{
  "head_dim": 64,
  "activation": "swiglu",
  "init": "normal"
}
MLP neurons of a small language model. Each row is named by its layer, matrix (gate and up: input weights; down: output weights) and neuron, and shows model dimensions 112-367. Each number is 500 + 25 x the weight over its row's rms, rounded and kept within 0 to 999. Numbers have three digits each. A neuron's up and down rows have the sign that makes its largest values positive.
After each neuron's rows, "fires before" lists the tokens most often just after its 100 highest values on Wikipedia text that the model never trained on.

L5.gate419:522471473474543517507463558495481484478518464503489528513518492494521458503486513553500460484516491518510483460474546464542501479509481503478553530526460509524523460498501515518520506475528483473469516453479487522509502544510549487459494509515550493478508512507523508504500484465487499498522486538500478499487499501484495503486561490529502528507494533503492512494455506520477527513511549474532493505443528478527468496532492499465497515458503488523472493541485465513489470526496499482522530452479561486512507515476456525472476510528490515487487474462525487511491529528488459445472479515507568538479467511529493478511521490548520482492553451474488471498509509482511543479474479498515516473504496507453504492520502469499520438536523538482521493498489547502529466469567489
L5.up419:507459495468512478487504457506468495510488534514523485481496538476511507483475461472510460502502494490516494519492479525531505532470493489492530499495484508468496558479533514506461497546405503488496519536497457552496472471482461506484502456521434502513499489536542505493458496513518525504453557492492472458470491513490482481509516466503474521503528450510500523524521514516510502456463493500504515505514450504506510532516539466474543514488476513540479525516506514514514494466460514463451498517478513509492518515555519441502512522538521526534498508470493515461519472491508497509528496501488469502485511527540460533480505472507521462509490470481468555479515521520527512485509543479528528505538464451508514524487520503506523492483520471474494510508557509500513466514525537
L5.down419:513511494533508496516541509484521468497591498475472506518515514533496515513495532502516433493494504512491473474499578512510524530491539504501491463465496486500485466557511491506527497496497503453461459501475513511542478471524521450504483470568524478490487510499509549468477531507485493468542474518518508507454506508536506520446500459518512456484539535515487473469483511509489478439549521474508466490500535489532495510520500533515455518542513516531526494500516471519536466527496500439508489450492475458498489482517508512510481484472467502498510508523504509507471504511474506519496472559537516545504490470530489500557522502534494500465539507538563462503520492506488516518466493492466517493504500496518512524531488509534541466479472538490476516487484452500509482517505479
fires before: " the", "1", " is", "2", "ell"

L5.gate1884:518467531540489539500505477522459504484457511504510519502476536454484503558501528526542485491530485473537521485546495497510484506532500527480472461504520527532518482488474486504476495441500468499555513485509491517508489486521536548555536471479514508521525538464485511501521520531503471501473490530535565507512476474446450525532519489498496449536503506501461502509473509456472534459441515422506504500485485508477536460502464440500502488489450525500476467549510492504531506544533485490450528515498473553533532478541551503506513497505518538488502519522503458513526501471492465517493532521522478498496532491500498495478504506497474510508509504510431520450490515533550516499483486502488484481501524490522511464483491544498507518515526473520480487524511471531509520511471465
L5.up1884:516526545519494493504484519494435472526475494516491487493503536482461498516569493483515467506469486512465498461526502487510500490506529542456502470539506499483515469514513481491478506491474462527509543514532523515466497512460486540502490517473493483520491488508460497533479543499526524491510507551476507508463510491505496505499499470481486455475458466446506485528478546549505517478498539519563511456481538487530495528490455496521485503494468520511496512522533523479498506522550523494477458513484482501507468445550501469507488512487529549483498523503524518498474541491513473505457516495538495470489486495462530529488491460539505533489497495501550502466498525570495482518556523501461524503470510531518470505485532514476539486491540516519507478477520531508505513493515488
L5.down1884:530512518497483475529512448498499498463544475566452547540517488505424456505478494500489501500511485494516496497502469496478527492489534506504529482508506525505461512467459487493472494497506517505505500458481495504482496483463497521510535543486480501522521531513509449691527492468488474466429521496492515462457508508479468478523513499481448504473504495485487470532480518522479497500496501487501487486515478494483485504493517505524489486309512543481498508529495504517517515490498518487479545506519509529495489501510531507522529501492517521501448495491470489457479468482493503508486490494507518481530494527484484517483498522499515481513487517480451464483525471527494499560483517519476476509572488505546482507481509457508474503550499493481477514464539527546524488511490515
fires before: "\n", " He", " The"

L5.gate1727:529492495533515468509477426486466471470498511516501529527536482462487498514508460489468520470471498471475473517475516521526494503506486496474467480525490494484512522525482497486458464488529478475495503505524504526499497503509539518499501528516521509474496488513495468491518476549460541512521499532536524483490486490480476519510537468450501519453471480500515492512468474566472548538583524474483485452496527488494486503473499507502525499512519502531532488512491481527502519501518460504538504462504529519457523509485494498491492496498518500493545554446537511528507530526493488475489551504514550508463513471520525475496475506483476495442548520501509506478552501526510477462497494483491487522467499492510518488520499520487488478459531518507500453506495533488493498511538463
L5.up1727:502467520503528500525503543518522479467548473493490532502549475528504474487434523464511529450507459541463499484479495521441453503534475519513512486440513466523487478484493501529530503525489496474475517494471479465492520479494534520529487516463552481493447512496495488506494528529478490529495498545518491515485487509468456481501487499512472514506495463498521511452477526482451533538542489470503509463511520527439492480496507507486456475503510563503512505534525518553481513509458518516496517466487522550564501541512520515483495496504488508507526512531447532490528519511499509494514507484484420516497485466482462490499513508474523537514488552519487541514480532500524497531515524504505461487526515475512511495507502470511497479502520495474520464494508537531483544498499513
L5.down1727:488502529464500519477493505513525505475517481535483541506469482489471483509489491486521519500505564506468497520496508540463544519502538497475526523463512512490550531499507532500497472481507486437489531496497518498495519506517499527465503471530494495470484509488513488437510487486486489500470519535523521467491501471509481465492534468517468528497495535480506534467509528452457488496498490515486526525508520447504534440497489514506515445602478451467494489512528500498511491508530516458503516535470534514491527479506526529505492445539520553483497503511514424533500515470519504477528523511531462497476512440465538567461513518503503487510493496529483494491505488483530478507481456504494540503475470476535493484487524476446501494448513509439523503477486529473541472500524482
fires before: " ", " the", "2"

L5.gate1539:509471491530470482488486472508518489530517518499525499508520527500481537504512520521472528495516476459504457522479500460504484480490517534479512519553512483520488529454530485502510503496521501513510540511495492475482505521541472547492479495532495498475508514470487541481510462469484482523519440514491496512480532531420476487426509529498486504479534491503485519544443466523515468546511517522494495493562475500516461522444509520472507536556505511459492506537501530498500500489495499534549518512477484504480513498454487499518453524510499467447475503492525481491508506536519546488484513515488520548501510512505528504483521493509541495513496487467485519527479489484475497490576493502525518468485525460482502506517515506468525490543465507527506498553503498483511476477508460
L5.up1539:473486530500498518500500501517513493536451527505492483509457518502537495492492520522504553495470468504505537507485533496506470492527514513468441565496495515525472526475506458453468464528496478509505542544478486510505504511510517531493531521530481479540475511482509482517554486518494551474521509460533524500504544479485451485474523516507504508489495532467483529555490517527475487477528503500522501502501501503497519495477529525494566498489500513497470504568484462506488495486474529498521497507515485471472504494507503533491457541508504501473524475524531516496493502542473497513458490516485542479471477508525521487516496482515479495520558497497497483472480483541493487496496520492540528526514541505536483524512443513507510536542471499545500506520531488531515480471497494
L5.down1539:462516481534516502491492482485490500547506543520525506488456492502529525510494514488511486471514489484486517480491494530502533494477523458524486509491508514498457551482517533505539497522538476560486527551454475565484452490479510509479505477491515490460516493510544486439534557527521537476489499454520488485519501525481415470457482478525504512490497488483532542541446514515512466476524457464524534454480462481528526509539462500492470486413537514486531480485469515505511495512482491481513500526545461459450497489451483475492487520488471497505541490524535513476503494561469518531448516498497509520498554490544513498493547503542490485474502502530549486463507495518500447503537474447480505510507497536460534488483511485540500512493496479494514526499498529472522488527473512
fires before: " |", "==", ":", "."

L5.gate398:497531481527522489506521486490512516507520489546525487488503515498480522492505510492502493463543522492471507555501502544509514450509531467478537488484496517491507474509468531518500494524516518516491519529507484497489531507481543534469489491500502523503529522488516477510514519558488532520490495499487517496477501528494488484522486480450476456476479488510580503517492527510470536460481508440517524502492515479498526490528481523557501464474510503502512492526467534462544471469546463472516462530450514492452510486522495454524477499483514476523516521498499474494502520475521506525512509492510505458486510490498532504510477540560508505500469507473461527489506469540503517490522487480518485530489521499462516491453471473460509481510509492524483479480485526522504504478468529
L5.up398:480483526423511502488492534508494497492509540485535491483553483493486476468472540528457554499478487438459486506514446442511500544518495480479484422485498494492467512493464479512455551493508533465488518491557495508501510454495541514520496497541518499512509494476530532493507479500524558478520538503537512523500483495436497502491493491467524564538485497450534542477532534496532505474494536539454486480513514476530463476474509535483512544531523469437568511516480523496479492516516501493508530503533543527548510514454446457506503537479533503500511497511515532495509465483443496483489487477491473508508493487449510543492458520481511463495490522489541475495488574469456508464495510504490487487525470511477479499520495508472534513517495488479506499472458480492481497493457489
L5.down398:497527529529462485505481494485488515494473488527520481466531453516522515488509508487484498511493503516449493470523509488501486464515504504461514472483492466561478558501492510486481531462488469522505512549519479525506498486467489463498487482499500468527495489512449547517464519523519497502481525484460501512494480522499477512513507514486546493484518521505530521503516482486454494458495557470501533495508524471488555529442462458483481484466511483486541499501500478516555476476500450496508497477514488492495537525467491450454539483476463495541499515501520536505510521500545485488540530480500531472518532520508485516543516527522477502491504489504474469454514509491499530531488497495497506460506478503439472488490524446532504483558532532495575476466525554510540493503499552
fires before: " ", " the", "1"

L5.gate1636:515513508508477506503508480501525500530482446503523483493497534529473468461532498530508500477485499485493474523503512523498478507488530486510447478542504545520490512436462538509466509479480520530462522542487544494500501471479509525554487486493464486500501521483509503503472508539498481489543495469469498483530478509503534502496529504477482477506526522509502476505507527548519494514472502505512483474465472469489509535480509508540530516556511493497508478471465535466527468508543499474508528485564504505542514510482472512501455503482487480496501483493532507457495543508470485472470489522535495514509548491530498523502502476482514501488443538478469492477515481451459497507511496496445498532527490517450492471474496475461466442509445511464470490518492522498480503535524488
L5.up1636:505503507569475483490468492557534527499527538477500508534527497508451530496481504532511547504515510468499531517492528479531469504548512501492522518504514475519528493487494485519508508539550518513532546485495520521498474509511518494498499504502516503459544533507497483488528490456477475469490458504480458485494517507500505441488466489511509557477505509516499539488495515520485520501434480547470480503494467532533491559474496501524501516492502545460479495559488504508490454491483489525464508525534487507492499506518510491503513494482538486536508478511499511553540499514516486486465513539477522544504492458512472504508489500592561520475507489475484506484497507521491495493525472489526522480466487519492538464502517504482451488451494492517476502488496490541516484539495471
L5.down1636:497496506489549478504448465496517479478498522489478546500467493520515548536513475487496507458524523518499461492492488478566488546494499500530495473520504524534495498515528535507484522468464536512526473527498479476448462508486489532496518495510494490521501516503490533571493512509510503466501508507499486470469494544512498483467482494505527487485501513479473471477500526570501509442464515541514505513462495480536484493468472465494555491470487506513491473468506516493511480496523484469508477520448460550466513524438457490479469525531514508526485474520516474475494472508534509514455504506488512462475475517476537524499479462467568526558473529500523506514506513468507518473479511513546514477495496509517527491479542527502521481501527528452504512540465545487513507529511513
fires before: " |", ".", ")", "3", "0", " match"

L5.gate1934:471521525516485501512471464526496491528503499539528541475507485543509510460476503516462511477512487513572496514487507490510445504518503471477512471543529505483487510543509503547455471495509481550485508497521509458495527504517510545510516467510498490487489494477504521480509528511506516528539520529510490474542492537500515542497495492517474501486509480481503478492530476503503493437540481499523518488500488505533490493502489498496489470520521500495505465498526530475484448490507446508518528496470468519509534515500463543437484534535536540494481483497563505528502473463497507500473525491454533498451485479504503532483520505450502535462519508470494483477474520485477485468494508451518500534501520510486517519544528528476469579528475500482512468492537527501494434489489487
L5.up1934:477480481505488479513538507522470508449475526511473470526466470517482548547485488508534505513504483491493479472505501506458513470493489475493478510520560496519499519529492515478475497507526495455500499482460480463499485500487506528516489503483481522554496526475512562490510522489518488526479550480516498558553500456486540532487522477547505497497510512483520470529516471479486508511549452511497468508516512500495494468493498515502535495502520503477527524472501530492481488451490530489480480482445482517498553473513507515484501486551479502509510505565507539518507521483542502505480512519544484479510522499496503449488529463488490502497519489519547498471447496523503470503481491514522515466528522445458502460516515499494492569476517488510519533476459514466511476523497531
L5.down1934:460517509494482511508509502479505535486508430498482513488482484455488534505512511536503531481515539537490512537464537496515509519479489505524486521495520532486452526486492517495514530448525483536503507546495495468541459518510488515499494478508474514497480519516510465493487501458536506476496516487508521473479560470467509483508514485491497475534488472511515480532523494466487506527480460535523488509537531478509447499522481499495502496467484545466542495510460499500480470506508521530488459473463532476536529489469481512512486502530497497491550517499503502477510462543519445464504521505515486471502522520532515488497522473497508516511532540544475499477525498508515508542449451488529489466513519425498433455513505487536513527469518520498539475513455491480537459470527503
fires before: " ", " in", " to"

L5.gate1111:502512510478536510516478411527533507501511535495470459530490468498499457479485491482513469462530467458511523493520521467478516533520500547504486497464454485484456512502446544507494480512503547503522449506538489497504499497504560523491496510512514539504530489452513544525493493487516461526476503513487528512530525514516514537494521485475498519493483481514500492520522533475476489467478517535520512489477499479498480507511521460487459466511533547507474519507486508511529497508464495480508565491470516524530477489479516492478510458522500498531503492484494466469510468461460514476537507487503522482465478547503462509492501537486480505492458501504477512506502530501490519497515516488479486512484514472470530515469513524490518512504543490538488438501492472476515517486502470
L5.up1111:491558497492490503513514459510546491510523516527442452531503512518526520471542554528496488463524475475512501511476506479470503541540524559478537528502471497520511493525450493515497539530490537500528494511497494474518516525522536506505530492505486545495520511445488538507515560493495491523489482522512511535541490485540507491544517505484499519469492540506508517471500516523478491459522548515446492459488506487483487489495507537476478502468509501489517493493518480500573512523500481475473509494476496513491537499509485474565495479469491466519485457505520516510447477492489516518536486476500492488474497482501467467526490506535500461523485503481505495513477534466498509488477487505492493550494480520479539470499512475488490486490500474450464494491509503544490491471536518
L5.down1111:522456496474484526459496547475480535525550454521502493515521456497508484526510504502532483497514535481478483514507484530509484524513496488518513538489510504511537526511554448502495525481497466468512483525487502518438490511487492485532501485482459568483479530478513505495480484474519522527509483503517483484465492507510496537542483486486457491476459489515489539493529467455470500496541469511494485466532517552544508557506467480484501501519453498510519524497504479526527475480565493501486472479483502533484540479481564525548477516486481502486491509491513493482503489489511518507470526539511488488526494486502558502531501545518522519505507511479511506490469475454478501434480485479494570546508474500484524466487486527501466498501486468484495512531558484509475522507470530
fires before: " ", " |", "\n", "0"

L5.gate1093:495534482456536470462468495520538522442508484499476541523505447470512520522507580471514498506496524506520535430498485494504507474502492490475535492533476487494489480476491528504538513463504527481481507536463506509550511482488551494472528460502504479527467460483559530485485542510535517497520484518518475527493531477484505540515535492545502487514499470470512485490463504496474438489522466488506487495512492499518497487478497470496521449523503505567455486503488476522513503489476501466519536537499521541485488492541498527539469472521536511518460498480532492488497499543473515477483519511490523523460502494519526481523517527544490480482527533466464482504505510538529507507453466509513491463484480492473496509493485479461533562494521488517474512516496481532510526506481446
L5.up1093:495472493467516504489492487483518538466460565512527446524497547517479555430510545503488466466451446524476466480503476463421498525501491483480564491523513492497501489494483523485506513513527528521481500510524518512533500490497501509501460480519500482505513409500520482512502490526482517468508502532538467503472511499499537500472506483528460499545521453509509531487555505464477512478518515511484500479498481497499491520508488460513523468500488505508550515461487466502472473551447507466490521501514511520500519452497501480538517502533512425472520473513507509532511499486506441493501512473520496512506533479531493503532532501516468517529521520502478546515534549488466518492519457474509497473496481480487496463499543459503534477514502494495492537520502527505502492522490489
L5.down1093:454483503481471535536514480544511485505487513519527514488543508538526482458511517489563449478500502497508540485504515529527516477514496496504525534517481493519518476499525520517489531538553513482502505471475511514500505474522499527559503513507496492512551438470541470512523482473538493524513472521475477444454536476479471465550485492502569518483489454471494546480529505517497529515479515479485508519519470505540486538542455516486472435456463505475501477512480537542511459480501566471459476529478463456459509486505479514486518517520542486472515544509518478528507457487532482512502502510491493509502540523484506531533450523476470527506497512498518491534549539474535541527504503496535478522483497497495487504504507473530466492541515492529457520474499528520497445521487438
fires before: " ", "0", "1", "2"

L5.gate287:491481497508489512477494521505512499494497481484490467480480474519514503515497463542487539500473492467455508510501516508495488437498519476478528515520517567506490516534477505526497513503483466452492538498529525537479494533477522519496479517534550498501531482479543494505463490468482505519507568538474505453465499505514574492502504538508485530496560509489480514513539472500496504437529503476529501522455494501496509488499463498541484541493521505526488462456512511531484498485498499465466502473499516507451498498486457446491530547496522477556540466500509476499503474506466492498499540537472522521503523445536482499478507539490522549480580528491500503519486513473491502528495506503481503523457467480501468512512468516475463477487499526516521517514537523477463487534498498
L5.up287:508504468511487423447511482515486480489521493449472497484469486489502543520513506514518515476494528516514515528486516483521482516478541462498461529534476507529535512497538491476453474505505516510444494533500506477507495514466530510493525499471496518463468463460496528505504483534492504533507482548504548460497470484491490469485520538493473531459450490491492512548498505457493517501472512482494492452560531513470523512484514478444485470518505533528520509536495518493497527469537527473474532474487461467530506520510534521547513521512508484474485478523526453519509493503479501534520521506548445485450523489472537515469541498553500495536527534471494497496467539501533520506451486541505473511516535474530498546558485526516450497492529458489463562519463524491511482500508534
L5.down287:482496536499501531472514483462506508507507539521570466480512535501526510495488496522534496473490526467536512477484513500471539497448488500476496494481527474518532539480506544476522484476442485468488495538484502506460557516484499466524500495483517556529501496509488502517539492521513489518468549485529510518508488485497457477498522472517536448524521492491552458474508519462493518479501520469478505540510529460456511484495486478565513486486508489526415425484497530488509469458497499486542502463464534474475517465485466474466474508499493502542479497529504466522456471508508465501476495516538502518470501543536479532526532518490490484531516526508492526503485506504482489526490467541503462499508475476528504500544474520466488487503483507519501493498484513475544503493510503
fires before: " "

L5.gate1179:518486528495554537511474483470514490496478484528510518532471515518522518515517506477551504550502434507539456493539530510514470479466493513479458519470469477514522471509476517486511493465480545487481472481519526486510505472462554532502510471489537517516536453543571493513503506543557486509471508482517501510536505488492503487491517503495505516464489504504519526488459548528496473534444499520514477418440472509468543494508438510510538494525509523529538494511457473504526504493495484451478485488486517557490515550505520493537548542516526506493510519503526495504507513505487507496487499501494472494474511487492478521512476425495482504500527463522459467487517526517484505521488516511484445487517523496533503507468539525480499530492489457482488501495478518512452524506511460
L5.up1179:521502454488519491531517461473500538511471479493485506532527501486533457491531501508494493475501447517530477445524524519496462515518467539491462535493526492493511500508484455461521528511565486464557545460504536489487528445516474466496513477491488484490467483538544462528478522518480439484525447483502498472503520494508504488533528510486494520502511577508515452471514517478509506482491516463504557514557512525506505506488531512510517496514509505528502516501526477456506518511518556494553503479499502521541491482482521508532527483501512513498541529475471505467508502475469528493486504461530492516486515522528497479465518510521473493490498483487507493491444477524521513478535521499523496447497462505506497514450472535486499479505513529495514490484542501499502498487486512
L5.down1179:549518499507556505540506484521523498532441500540509539531503548542483462539499471499486525511479483482482493484492492463504474524477505512550525503465450518503503541540511466509487542493493488494515526509486531521479504508482536469474472467502481492510508500505521459621502493505506495502477519521463487484498525510502503504473470506500499525500498515501515534505537520539539499458512495507478484486556499475495507515478519466515543460312539520508533492499485485524505512516494469479507489473459483515545470516449519508522506474529523530508497488516503516498489505498487459502519507498512522513505503514464496498472474563511523534494492489497501487486472581506457524522523531462523500475521453529532508480468496515529522482516493521496514497509484530543474497496512498
fires before: " The", "\n", " In", " He"

L5.gate1808:465485559506530524536492477469473532493514499510480489502518522478492516500550516481484541534481473518527509468441532483551509503502495520482499463477480495493480523460490509508475505491502489488562488488497516492541531485514498511485491485531486493497498505475532532466507510483518510521513503492503473518517483450498514486522521448534487496510472517481494455476466501533526495486509540531527487479499463512492530504487532491474495500506522526510458536519514470522504502486526529481520525514518541503504521512484490500489521492514501439506465490510549519518459505561493482482523495482491518559512429481523486485454530531499505473465529519497470462502479537525523503455550495514431541453492484502477497498482495524472439470525546504507497494483485569516488514510508523
L5.up1808:499513507529523495470530477485498483528503532489501517505472510530488515492505446504472540488489519475467459477499514540520456491509493510479488473501481530511509498509495537503470523497476485480525490542501459486522546482540524486495522491509513475492454449495442495488508525495497438502514472515491491502528521514485488489527506488529512504501486533502476490541491509553517498473517508533450466497490476466494507498494528519529503483523496514542490546469490451516503503477515545545530469495475499483481489510507513463509516485521471522510508490527484490483512460518535472546443487557464488435514534523553532464492494564525515482455502488515460463497479555583510492481543472537445483479505502483469445527470469507504520518494506548483462501502511547473496523526493503
L5.down1808:478494553516506490533528504541500479505522525505509472542475483482528453532521555507506493520482458493494507479508459524493515478515500522560507476495480553498521532530504459502487507521512565490465426507489487477512516509552484505506478481503472489473478491454513491579527500508519487477499482505490444483509502489495523470457494516506457535564539511471496474557512504495499517493511520538497518475517533450496512517511532488541510508535530510485518475477507516514456457501484506470500557457460485486535472474491487534501517473502478529492523469538490471463479509487499524530537528475505505523486470510486463507483528493526547510507493481523507519511490545465528532507497491520531549517440511505496464476487518500532487499508477503504482486488513527515512482474502523
fires before: "2", "1", "9"

L5.gate473:530514486509534517479486523464522496515475524437516451463510530516542508480522472537487523451476510469532442478483481528562522507478524496509485495462490500543496485505478502519519535490460506562497489545541476504483480514530492562515463503476517498508524500507497556495489431507486503529534498521471469501497467508531554506472496518520463537489537537520545513468514528485502476495550502490490526450504537482487485527487507507552479495566493512532504555494490532464504529541516520484528474490501501488472486480508463503510493475527516517493500478501539528476478495504490483454497500530445537490446509496457516511502470513544478489465487476514502484497541484493437483470502489469472496499522528503477490488509482524449490460508478507542540484515469508498500515467508454
L5.up473:534530520517492470501503499507521498520529521499507472478504513495480513467476511540532520491436478488527474501466503456525505540520541531510510516521475513507492503485456500473478531504509463518513550501533492510520541532513510530551475468506482554516482482489466518506520465454472477535539495489507471469494465496490514467494484504469500524475516475507505515516513499485537514513468492493522522481511505522526559519554489461542511509515475450510476546472522513503523495469518534454472507480522481553514486482534510519531471525517479483505486464518495499524544483497473491499495471488477488511459519514508505492514449515494509460443477498512483477519483516495484485444499521451530477503494442558491483504527481521524458515516429489531499523472486513494515490508486524
L5.down473:509499469533505531491467496467499551521522502552448481533512496489534526557506494490506490498472489490525537514479504501503525488465543464495526469499550527465534525502468457512511426517505488517494529469512473505470550503513477500478529487524503492516479530545524507561511562508473519520455543492508491499511507541519513483503541517486546492516493508504494486531473465503492509489464518468566558472512483502547488487477519494502501503494519529459490520495540490534526521474489524477501492470486493520456507493510510531529520499493486479504526490456494464465497506507525523477512490447524521525476509503576500500534469485457520499466537492485527508518457500507516497490495497523481519559470450509504452492463470509554462494497458516473494509509526492474484517515472513
fires before: " |", ")", ".", " (", "\n"

L5.gate2284:529518475479483497502482489486559529538500482499510453480526443485503469479459486498514482483494511501506473509513484532487499496541498510510532501513523511532502511508464505563492456461499499532501510517511505484472470481506498497491524519493554532454473503503514497477498526500507503474523506483489493461499505556456481536497494487476478531517524506505505519524517494508503548490481512490518477500527483472490522528499528531449525493518516475505482489464520520492484456512531516488511522486494500543534493499527479508507469456468521496507454505430506471473514533480472446502506525497456471520493487494532468514522537536540448478501523454508487501481444484512479511510560523465538476513498500503499477491519498482493474489517486515480506495544532470528486499489467488
L5.up2284:533511462513487505498517489520483472491523483519470472510521475472504538482522505474482479461494523502461521456484486477534501503520532467519486483526483488488467439491483522545486507505509490544510510512479460516522507548491491444500481466463497489484505495481506568524467496486532538490527505497497473519488551504507528477444496469467503483516439473521525529509524488493474529520529508505502542502501524455506538428511496557509531491507483514518557479492493514469484465510485494480515510472479534506513492505474501464488507516544519501517507483483539507523468522484485527478487510481516523471505495462539497491516500504529531503499465528486497532514549488499453531490493472529449499545468467465470525542467502521490516506536501483534497484501529472524478487511520514
L5.down2284:461559494495507492509441490488488488509483549514455472507530503517493485518532485499497486478529585492520509498520495526459571530508535520504499474464449493514508503516467488529470512463497517499498475563470428493516508494489513517517498466530534526490467521499504474557539513518484497493499530515522524517515545499490504482481511511464433477547477520511487474510501486495491467498504502539548511506456493474511487528470505470473440515486504505501514498515473475455500498460530501532478520488479467503474467473482493515514503530531479482523545529503531485511512495470486528485507478473447478513467506503478515489555506489506503485482531456484491462478502521498490469510494534511464511502489455483500503508512488473480472450508469514496487502504475532536517525491503490
fires before: " ", " |", ".", " ft", "\n", "3"

L5.gate198:506502513487505537525483471507483465492481522487496492505481487519462497464471471515535530460510508499563488473478515516464491525526485516518506515497485492505505533506430492469475484481463487532508499483537494501546535510494511526530525505534510492507471483498509509516458522515463507491495501497503460492507511518515541552529557544525507500508490462516490526479503473519451513466462507538502475508475500533513532489549487546485516471515487456536531484494479509475471486532509508478506538494508513491429438438510467491489474504512496496508506519519548491490511513438476494504468523504454496546528498521458496497465502533545491495501507495508468521484474529490502513503463506517485507496447494541501528499516504539472516548480512502548486476479469495527517490490478461
L5.up198:457452538449473461478523461477517472491467498494524519508496519519503523485517481466494545518473483507503494467482465458497516480521521487496507492523484521512479483488501470502536506487455459474483487453550481537450510488509512499529472515502535497513520490507509528505496520511526507478512500449516516490481502467487550499465495483537500542494458448494537507476498499513450479477499451533520523493493521527492513467521527547501547480489489456486503507522524465528427523500510467506480492524496510455497530558530483477515513520501511507530527463464568483447464498497528460476485540494492441493466483451516483482541508483481502545461523529494495537542506500511483509544515503486519464507469501481486453501511523471485509525526530522481514494495489514451498524509514494
L5.down198:522480467464462521491460507492497482513505496511467477485503490499510485525496513529543507540516510503492482472507494498487458479525518481469472494442484512498495458494504539495465517457519513523520501506508509527516479475479437508487523495511504469495505476485502494493514494475445511506487514550470523458486523507491487519485480476450558508528497443478488488522518502480512521486528483512519472491524502503456465492540489490447497521488455504505483468519524536527525497529446477501517523521530516491483532486500475490519504517491529498516464502484460511500486537524522471465488571441497542467499526480506495477533481502485516481489512498495493518502521509583482520526511503490520516490497465476466529519496512523480504468486495484529526556505473539507548518453550437
fires before: " ", "ch", "atsu", "2"

L5.gate2199:468490466539514496488482509487516490489517464446488511484488467515483520502527522517559518521530485505508500494549520472491463457550526473431517492535519520459514435489493513456511536520472491528461472451514504443495484519445479530498510523501472544468466480548465464479508489490484511507533481513515481540503513515531502503477494507517487506512500511482547529494508491533533515530508502529520478535512506496503480543552471509521484491483498487492500498461458532459528533457488491524490563462486487479548480481482461539471502486540462498510467507503504515504484532490484521506496463503505483482493532446539509485536484487504542489503489479537505510508469529489492501490492487479474489505513501512473483533474528514455483532512510515462513427527516532486465513533473545
L5.up2199:521526503479499473493467447498456497469475519500485482487509476463536453511497526470492476491512496504506548474499529484469533540479496537502504494510565502529495452546502486499490484491508529513481491537493497535474507503482531502432465510544561478526466529483535497494485512521492472483496552504466489516524492504450513492472520500523545495531489560492460504566524537503519525490432491517442509539498525465482506498507536509524503500498533486492513493474471467527459521548486449485490489476491581482409494503468533496510533512509501481549532520510496499504516552465494494526484509461494538504512497520510495530534499498497484481529496449453488476465507521479490475437494466529477483483513527494511496472536493525515527529490523470513467508503494476537517485508553501
L5.down2199:495474486479544520535534495502496492544469468540479548502533506524523492521486515511481554532503521484497520453500501481490482506487476512547494489474535504526517498454498471472547507482480532553513566506489510482460484489482460498518492481476474507492513503501476518503503493529467498513502476528501468481491477524479518507484489483481522479522537463498479523519517548519493492495488495489468547531497487490561510522458530468486514489475491488477502492521525497518537511499528542436497516485476503520540505542493470491521501479485510514489473524514532467499585483510484463526506490513501494513504512495510518492539457503527519465521531470506505502518504449546502477498483487477491546451503458533486510484483526423458484488500512490478549497508439479506521489470522469
fires before: " |", "1", "0", ".", "7"

L5.gate1523:503508495501518511508502522515517547494501503495476530493521492452524481494469548499456486512519496563503485537544524487481520457473454466509505483510526496510470509510488488503469514551526468506466496498515476489492492500531469456479533521521519498497531495479504529494500462472500491526478488514498492506496467527490508476495480549490496516480521472500496493527512480505496544501497522507510551496475451500552528503492507471541523509512513507550485490503488483529457501506517451502496515550463497475477488454542480495509544522483514476509504499508487443500507528535510492496514490557455575474534476447473476515503517500529473510498548498497478508485499533492475548522478505470507489458471500496482532471514528543469495515518495536487515508483501527526511542478552464
L5.up1523:507523485498543536456513457479532493492490501501503542498466515459536494511530520480483459502471480517511502530543501498546486463500468524523501509507544532456540492509541524459501517531476497496503457512518495513521524544474536509453512480499489514482536490481558479480506520479493560496503476527505530484469520469507506450483481468533492515517533495464506468464487482528492499514474493537487505543446475512495553526517512508500535456484489501517486484558487504472445437499498477485478528535483492527501530512552505491518499484464499522508496501488519534436491499546503516523487507548515501478462496507521449486511544499517521488530544515477506494484481536464437475532490480538509526494463513470506519486496523473499531481486502537503486519490489515471488494480508469
L5.down1523:461479484507528494514483511523532503520494468455497494494488470502489481489501544491531487500499517530526494536456466559489512496556471525551482497522543471531470521546472520495499489486478454489510508482525469473528482500508533502520493512538464523471527521498498518534462522480477533497483500545498520524500474518510441506513492525436545508512520485497508512474527508476479474485476474538487519474462494514504507484485501476513500480472504531509503527501509506559490463480496453489506553481482518489515542494486528493502496471497484514514512493483487484507498520560465506505479470497517511482497506502475485517499498483497418505486551522565454516486537510503515495478509443519513436480454471538492503475497493492499494528467485506503495508478535515464499534484490512
fires before: "1", " ", "9", " States", "2", "-"